config = dict(
    norm='rmsnorm',
    attn_scale=0.177,
    tie_word_embeddings=True,
    parallel_block=False,
    init_std_qkv=0.0402,
    init_std_down=0.0,
    beta1=0.95,
    decay_fraction=0.556,
    train_tokens=181800000,
    max_steps=5549,
    dataset='wikipedia_en',
)
MLP neurons of a small language model. Each row is named by its layer, matrix (down: output weights) and neuron, and shows model dimensions 80-143. Each number is 200 + 40 x the weight over its row's rms, rounded and kept within 0 to 999. A neuron's up and down rows have the sign that makes its largest values positive.
After each neuron's rows, "raises" lists the tokens whose logits its output raises most directly, leaving later layers aside.

L5.down362,94,221,284,180,253,160,198,191,193,210,179,234,198,231,186,107,259,209,193,213,161,241,184,176,234,183,214,216,226,133,242,160,235,212,287,189,152,162,250,200,208,260,168,210,222,176,210,210,179,191,107,200,190,192,179,209,231,189,195,192,234,149,266,242
raises: ",", "s", "-", " and", " in"

L2.down391,242,171,170,304,141,228,191,207,192,194,168,141,153,203,154,238,182,246,201,220,176,142,207,212,176,222,210,227,220,265,158,195,218,177,205,149,161,185,124,201,160,177,198,174,194,254,201,145,146,213,149,210,171,208,237,169,199,252,141,251,202,193,189,201
raises: "lection", "lect", "arly", "vent", "ason"

L4.down282,135,208,191,201,256,194,171,149,218,118,216,178,138,276,203,222,223,95,100,175,284,250,223,194,154,197,244,232,207,260,240,175,187,203,320,185,179,160,164,207,227,211,235,195,143,184,167,265,149,242,165,231,199,209,190,169,216,248,201,215,234,195,268,274
raises: "s", "-", "'s", " of", ":"

L10.down362,177,127,238,189,218,171,249,145,206,199,183,235,230,183,190,260,258,217,270,147,214,244,245,162,174,244,183,239,259,272,230,223,264,205,230,229,179,206,183,168,254,215,181,205,251,186,177,145,209,176,157,260,169,158,172,242,211,234,165,213,212,95,178,178
raises: ".", "\n", ";", ",", " ("

L12.down284,226,184,174,127,204,156,210,148,219,99,153,196,198,188,198,148,229,245,267,203,227,144,130,219,202,187,223,158,318,225,233,212,196,234,266,222,180,158,149,138,222,208,213,255,209,247,184,208,207,251,175,128,178,183,89,214,175,235,197,171,184,184,226,228
raises: "\n", "|---|---|---|---", "|", "|---|---|---|---|---|---|", "—"

L2.down68,145,168,132,163,203,143,134,203,222,238,175,184,164,139,115,151,189,184,249,168,168,210,190,147,89,215,176,187,154,210,167,266,189,145,126,197,175,197,87,178,236,204,246,121,219,234,231,236,221,153,127,186,286,213,194,252,209,178,240,214,220,232,120,141
raises: "ters", "ches", "io", "ium", "so"

L6.down6,242,199,190,209,187,226,227,204,214,216,222,173,198,167,177,177,210,216,177,174,222,206,215,238,149,173,178,177,205,162,170,207,256,185,249,189,183,185,218,185,214,195,195,192,177,193,208,220,224,238,250,241,213,200,159,131,176,187,210,212,234,0,223,311
raises: "-", "=", "St", "S", "L"

L4.down339,112,209,262,205,225,239,169,223,216,222,163,248,209,210,161,167,203,213,230,147,212,199,223,157,171,252,205,193,174,260,233,206,232,186,242,201,220,234,213,238,256,186,166,207,196,237,119,171,199,159,92,228,171,162,111,275,241,208,130,203,219,101,229,250
raises: "-", ",", ".", "–", " ("

L6.down277,177,178,282,183,209,284,117,255,298,263,206,217,152,218,173,174,201,162,159,220,243,148,274,208,218,231,227,177,229,130,205,142,147,138,287,197,201,230,147,162,267,202,116,213,209,255,124,164,167,219,128,289,251,182,206,139,218,197,85,143,197,164,237,164
raises: "o", "e", "oz", "ez", " years"

L5.down21,98,235,289,231,243,226,184,197,231,154,180,270,212,193,158,247,131,200,203,212,186,200,165,232,192,255,235,230,251,190,232,175,244,136,187,207,214,259,222,228,164,195,221,208,192,217,153,190,313,179,188,209,154,130,196,273,178,171,139,200,203,155,216,250
raises: "–", ".", "th", " km", "rd"